From a checkpoint of a small transformer trained on Wikipedia: 6.03M parameters.
MLP neurons of a small language model. Each row is named by its layer, matrix (gate and up: input weights; down: output weights) and neuron, and shows model dimensions 0-159. Each number is 128 + 24 x the weight over its row's rms, rounded and kept within 0 to 255. Numbers have three digits each. A neuron's up and down rows have the sign that makes its largest values positive.
Before each neuron's rows, "fires on" lists the tokens most often at its 100 highest values on Wikipedia text that the model never trained on. A number after a token or word is its count.

fires on: "em" 20, "c" 14, "am" 11, "ent" 10, "ass" 6, "he" 6
L5.gate343:144082147132125146153164158124135104120136134118109127120178167090083110108161113124174152168133163108146129108132162098096146142178109166124140107085142125133126096160090153154131136166104063083126100120155120136132139129140124140113126090124129168127112101114124110162081140132103117156165145131093145132150117158134116130152114108131129134139163123104107135132066133115137115133168137159136098099118097146171159109140140092064119106127136101142119142156091103133116150135116122
L5.up343:152127112141130109156135116119182105143143156122136113092155126108112117092148149126150128118134109166158129122115166120117125119171090124131111154152149097121122127176151188159098140145115093130107138080127098155141158140123137130094207137108111140130170122104099169096150125172143111132111083131098131129111119143122153149119135121098141105129130053129110132116142081103140158161164140177121096106153118104141116087140112146151132128126124130089161128126162142140177135109119124
L5.down343:135158148118141141095103144149067161104135135100139126141096143126119129153075144114102148151132147133073093101119093155133100128091122073073169094127181150155134144108125120144115128124137153141118147162115128155123135121089111102113155161121150142158117104182170128076112135172122107106117122126150106141106131148098108134092135110143157137149161128118113142119152083098121106130133161161116129119108120121157161163118136114136131149083154095130100096138112082143131135087135110

fires on: "ard" 34, "or" 12, "ok" 12, "an" 9, "ff" 5, "est" 5
L4.gate217:119181123149145127124135152110143095171122152119097138173131119123125125102126130061153119098126109109124091113114140112130150145117144113178159110152162116124108114118132119097174122110154108116144121120080105138128166131101109134117081114094113104130154140162100121142089127150155126122112119098150117145113135076102180142103151109111099128116145154160068132105121110119096089147125087110105141157164128104116163174132143089135087138125130126092128127146130101157182112086111138
L4.up217:125060131124133143132151144147128165164141126117081129141118088133140126104159155162131129160134107076135104188131119125158108153129128138153146109079155131130133137113101096100145145083107168133144130091131161134138094144139134119112124127121115122124143163173098168104118105119139127112135120125118149136125147144114088128101086164133107108149104150072152164087095128148110106097119114093093128109132114151158153134175079101145138151137151120146092160132101158186133112143108113
L4.down217:089126155150135170140125106137178060156142191113136111138133176138179133125138119102120108108108120091122119134129107119145128135122124131137132101143122156141129130125154147119129080077168163094190122082170104159147089117137132116135126145136089149113134139147155125121130172146145139131130112133105125152159120127120105146135095125119122103132133139112119150121141141118115094150142162102150101125163108138160165121169181105157160116159108151198159104170142144128138114117111121

fires on: "ens" 16, "l" 14, "is" 10, "os" 9, "at" 8, " |" 8
L10.gate153:083133161120109116172162141113103127102112115121093132110129147090132158082126098122148145101120160142153061113089128108096150108130098094133128172165151111102168169092124127105134123134148090142150091101144127140145119162122099109144085120133120104102101163122081110144122107136148069129163095131123124110125145066115125112106135112125179097157150133127099118117131125130139105139132103135158122113177136171114144133134096145114099109146082130098113143131155127118163134097121122
L10.up153:172112137125146125105098098086072120121106162095118110183107124096127151123116163152173132128131130106179146123135102140174096146145159127140104087140105118109136094098143061115123116144136082127120142155131110117142128138117157100131140172156117132105133132160155157130160134107111145098113157097089166144115120113187122126137161138137106102149151149112095153128157137120132160133097144140125113120105131157143111158085144141114159107136188123128146102144116108093135170100139145
L10.down153:115129138151124126120122149123163109125118098124156185096132116138138148131128154114094162114100162126125134178133139121131120134136134140140126139137131220102163177154155129095114118148144130117126075110091113123147107139111124158102113127125117111124149155132143155090143126176144158162116122132135121126111128131077126115106095158117110155139116088096138164148155123140117091106060141086173098143144141140106083115122137104175135111115100079186119146144133148087122144139134129

fires on: "an" 41, "er" 11, "ol" 8, "ad" 7, "ar" 5, "or" 5
L8.gate584:092108145133139152114115136143133083128145128128113156129088111100145129167086128092150132105132138114142163161088169116139117176141125119128160140097090130125104125093082165124171107116106103097179133087114122134144149087144124106143108131119129109112128119144106079130115130168112153117104101143170112116161135155128189115137095147115111092118152128144145159111090143155151139111091109117153149181125127114117142135135183109071098139168182141133144149123120146141131131099130112
L8.up584:100105152139158099098143104118156134159164195087138141128103062103086132114128141141069168123151118091104106123129137164117142168109145129178131116135178132116141104152127128077136105081133122143109144125136115169123106131125124144121112099175127134143133134146123144093131156137085125115143124085130138173134090114152151162162141135148129106088088110100109132136086122141122116116128106099107144158118118123128132161137115101126152082124153102158144113146126180149123144139103146
L8.down584:137153137116160119147146086132162102126129142134128102127142119104117150125143101140111147154130126138110104121140096137124123134131164114130128138187148125141142120170207138159065096174172113150140125114143133118095101178125147174077113088150089149115143122122143144130161117142125120147193142128129132140140158128143115128113150157134090173109120133101129104170157152124114144148140106120149137094161122109103060122137123140147177128129092125162139123167123100079134127141113122

fires on: "m" 25, "id" 12, " |" 10, "ress" 9, "ts" 9, "t" 6
L4.gate438:101113120153130162115159130115139117138135186165082103143107155083101096137143096122125151157115172087122130136144081121142145087164140129111118153151128151141107111116108111104129109135147147146124110149080139121103131108177094091175089135120175125103123135145162131133134111107134136130142162137149157129109091176092110157118121091112118084108121142107163120158172151158136136124106112115157098110155148158134117108075175115115122123126090156123146118156134118101097128151133093
L4.up438:105136050173165161107136117105128115125145132090122145113126139101119131135154149117158158141161137152135129171145110130149112087120151116104076144135121120104142140171149114113097089105078149128110135101138130096082139147131101128143121143149162191122131141117160131118107148136146132118123111198162120107137147123159093133117193126147087094132143135084148129120123105147097128106145152155121115077121138179138131140103122159156170130137139120114157118155147109147132131102138112
L4.down438:126138137115117078104156120114132162137119076101120129084131117140118176104113148095157119122150098146097155113115135138109103138108135105210137100132122118115124146109135124159153118132091133146119197128133139139147111123090135093146166154104132136155159123106143136125118089115134088157113096167156100186165156118166120149159151154130136090148149108144100148139094146063130102144128107121114090100098126142144097131132113143159124142093146112140124135144089147116112155095132116

fires on: "p" 15, "en" 14, "." 13, "l" 9, "k" 9, "al" 7
L11.gate415:146100134130107169135162164099125111097115139119097114126076135118106143115130093079106141164100135112169128144146132097164090147085134167163118134144149151105162120143083102128130138122141125129125092177123155133139109141146130109105134147137113103130118153146112101089167099137194159140158161172112130125109141169130122126127144129139136165136162135117132140172176143143100125138125146162147092167095151141093119113134158125088128130137153178117086096121120144141122143136081098
L11.up415:169104156105111082103159166164113133161127107135090154127152156149111113154103104114126135138141149143118166150138145096105126135112200110157134118102111146103122120134085134145132119121096133149104132159128136127126117155173112135162141200154143125115136164144152172109141138167165119163080138130143133119126145124121109156134177150121098125134115179154109117125095137120100138121097137154125152162129124105128121143141159096099114109084151134117112163190136131149185130115149114
L11.down415:122137135134081142115124130115116107120103155136165115184108137084162127096141149125122096170100123164151140152130119086194122108128155103094126142116154105110180078116156110129133149150133144171136075134175100177108121131130143125111163129122136110106096123127115154144137148135135124174150152124174152144122138174122152105118073134137170087097168079125089107129177143138142116130138123111125140131134106137116093125123155129096101147138145111135103148115131131153138149122134170

fires on: "ar" 33, "ard" 24, "f" 16, "an" 9, "et" 6, "al" 4
L7.gate525:141116131159144127125094138149141108167138095091067126147120135131168096141124148123111115179126152098117050151121169131115104136107108111174133163115158103102131155131122155115180162118152142148156131102124120177151133103168142105098110122051098133148137089108124171101106095162151163136144118136137133119157112161130144153137119146121144149128156150113090163119127098136127096131071124093129089137133128123147163135140137098116117148140134133165147125145118122138113150125119110
L7.up525:101133128106166162110136137123157150204106143068091125152111128114130081133132165103105155125122075101131106128131135134142135132169078147151141104090111147160166074109125129121142137135116133152132144162133131159142147116148127126122125111132092127142154099122144154159106099121150149131072175046145126139124144116126119129131135135118091142140097168118127125130099141132137106121146103103134136101149090110127142142125116111089134126174130103138126119169076133161136171151123097
L7.down525:145097181117128122143141092166165124138168157131112136146067127110096159132146164129078130113147133111124135131123122124139137150139115190131131125156120136190101135142167127150122108097137122127149131110118141103122087142092114165111095113167110086152133133142118122147164134151154127124111096103117101134130100170107121103112090136124140113183125135158153140127070138121141100113143124146164141133145156150136115087180114147125140086124159148173160105119127122088148155083150115

fires on: "c" 16, "t" 13, "ire" 10, "iv" 6, "m" 6, "ent" 6
L10.gate355:118127091142150170096128131142162146106095110140098113142143152095104085107114152107085150116099157127123125100104137137159131099141126139150129151126114124153137141140088126096105129147150187145121102135122124106097131074119092152093122131105124137145097121130156112102096139110097166136138139172119135087094137168130112140111126119121071151125173119202127128129197119165144109124141097107155100119143139160130145110136117117155117149149104146151134147121091073132136152106102093
L10.up355:128113125129101158117113146106096116104154106117066125144118099117155097108161091144110177121144169136121101117135109100147064096136130112152094181167106127111134098086126132124110149116116096093127123152144134109129146177174126132119138120137166128140093129175129124126122119100101135126131158154152144103151139154138083130133140149132134106118120161105110117180086158137143097130148123107111086102140122165110120080133172124126153168145167150120113074140165129114099132105103127
L10.down355:131111117125187094076171093127153113145105144119126171114167162104084126119126157122104151132116074094124129106130089116130134134113139127144116080093152123098137166132133107156148126130114139099130170166123140141127128123126158139098137129122147162144160157111129168126089129110121111079125172151144097147148144121125159128147159129064105152124157138130159145144136160110106113102133096126132178181157110102137103156131110100109085152127111103166133128099154137168121108140133143

fires on: "n" 25, "r" 21, "ed" 8, "ad" 6
L8.gate391:095123181121148161130146163125142097129146124177073137115076160112114119137156109108112138147122177157120139124084123102074121136153107154126129135179112121123135138123157160121125139144139103119163086100173140105146140121152112103101141148112127096103131111143142143082152085114150125123132155158173135136158145129092114141126099109118132154109122143124123062137131125138179173150135106154119118108134141127117137111163100098110106133117112170127111119109194081140111137117147159
L8.up391:102162092149179147152130110124189107155182144106158135156126153190112108094109133097080117112121156127162153120151087108153110164131118139151092128154099077162160132191177149142105154165127124128113120122168127130143169110081108120127128145155161134136151141157131144109110152133113147127092116113109107156123162149161124087136109137147129141140079115139097136122104114125134126132160103097113108109154117143130114108137136150134134101105131131144146092117150109111160127106120102
L8.down391:144131140143144087093112154122135182153138149140130149107186104137119098112133123126124120110112148132116110149143137083119128169134118137122108128094102146098112154125117099099131149134121175143142205144169108131103130125140133119133175145147114137139123085103134081135181116168133141152097130147085150122130135099105195145133119077141110126148136100141162125148111125141138077129144127094136115092202134126111132146131093116161093134144110130135115184117111119145112129114138097

fires on: "ro" 31, "al" 20, "us" 9, "ast" 5, "ens" 4, "l" 4
L11.gate511:154114158143122159183135134170151145101116152144128123128097125104102123144117157114127132123143131145159104103119139117163083148178143105157119121146151130152145133122113148119160137119109080132108121079136195136159133101102096124144119183129110101114157142135165159085120117114138129085110111144104129115129109137134103126100126084115153142160111115123151135131151095111074156164129129153136127098139143196097144123099125171100098095139112144123167157115097149149119097093154101
L11.up511:122131115121163110133144135135082114142121132110118162136105128156096164130138093170134105110163182110113144124143155120118123175130119127162129135137141123130119086119163110132120071111099128117137147117093129121110116183140138118152140122145093118143162146164128158125172144187129126119081157114071089125130126083116140094160189145156150135152103140161108172155180112129175145122133177134117123154146105137103138140106104108116123109092113138158145132166098116107108126139119125
L11.down511:108113120114115143108137135095120146137141104152168138118111141210131095121123122141161147136113146145135114146136084161158154093131147140085141098137109140117170167146121124108130153130135125144130068161170109119118168137108145145118126133111123105158089106145124148133096089118118119137131193122160093101140136093201122101137134161118128168131148106115135145119177122130096096118120152144142124151141160172113140085092116133109093123082122086128103121139088125114143151112136153

fires on: " of" 49, "ra" 14, "up" 8, "u" 6
L11.gate561:100139107157157109087146153163164123155154121108108111108134170133147149158159083183107100118113108142119098089134123095146109141187125148167130144110111130118124120101147145088141162093118161137132099153137094118144097163122129152169112139107136100132150112139109121092095136118146149136130110118146109106137127118152109116130137154155088154133140087169111179106161169161155111147147115107128131136126151119136091099074172123093117116105149117120138137122106088091153147091117099
L11.up561:164162157124168152136144126143140141097130061131126106075138126172161173143070111174107148128156086140129113118132127111108099119108100137131142122136175121088165180118137128117160169116132162147106140139128147087128153141134133112137113129165120104113097165150097118084154095126156150137126147162121105119146132162082119125129077138134142130135131123121130134142137116106100181144147103057155142159099146116116144150099125115111155113125117140100107144108123115094114143114121156
L11.down561:160110123150087105118145132113128125139151134172103137114127134144121123151104123130135106172114078117132154135134134123122113129118148118111108119154161116125097163164110110158141074130155172107147171118175176126110154157120106126128130139151096107169166102092093130102134132129093128126125154106113105160154149220125092123131169119105130117157125143148149089106106096147149190107149126126148125126156143138141146132150087146124138147109102129090159114104139153167141130143178106

fires on: "id" 17, "ell" 11, "t" 10, "i" 7, "u" 6, "du" 6
L4.gate38:121099147160081153096178161131101114120147107143055113137134135106125160137157133103145132148112176129119122121119123106104137145119124143138146107130141188147147120124095134119135164129151153131149080167108141133081113102123097126149112120136109136106093097113147133106097148143092099155164144119137124123132143116088087142079146131078099152140127092133172142154130143128158128134129151172121099085095187125103154103130115148105131113092141096133148133121129093093115122158167124
L4.up38:104127137115109110128136147147126113127151131111101137124163153087120112136150106134125118139130116159144163141130114120130170095142104147128149126093111117145099107145134101130126132109099135146097095130169111137140123149102109181089155149127119161102142096139131123096094142141103113161155124094118121101186155125164070124112201136133090114102146081121147118155130137103149111139127150152115083088085097146119139118128087149157144091087120116108159179157094147169115139113177121
L4.down38:134091130119130117152152143140122131116155135132128164120138122092142124128078131123156113101093104133155165137143111131123140093126153139106144162119128082137121122118147080117132151128100155110095236153132100110167144107141148144155138145132192202178150125121138110169118130115115090133138073121098145129104143122139128129157145139150117077154146130141145112166110174093146119147127115146116106154104105133098138123106124119148157109101131159158142106123152139142114157105122121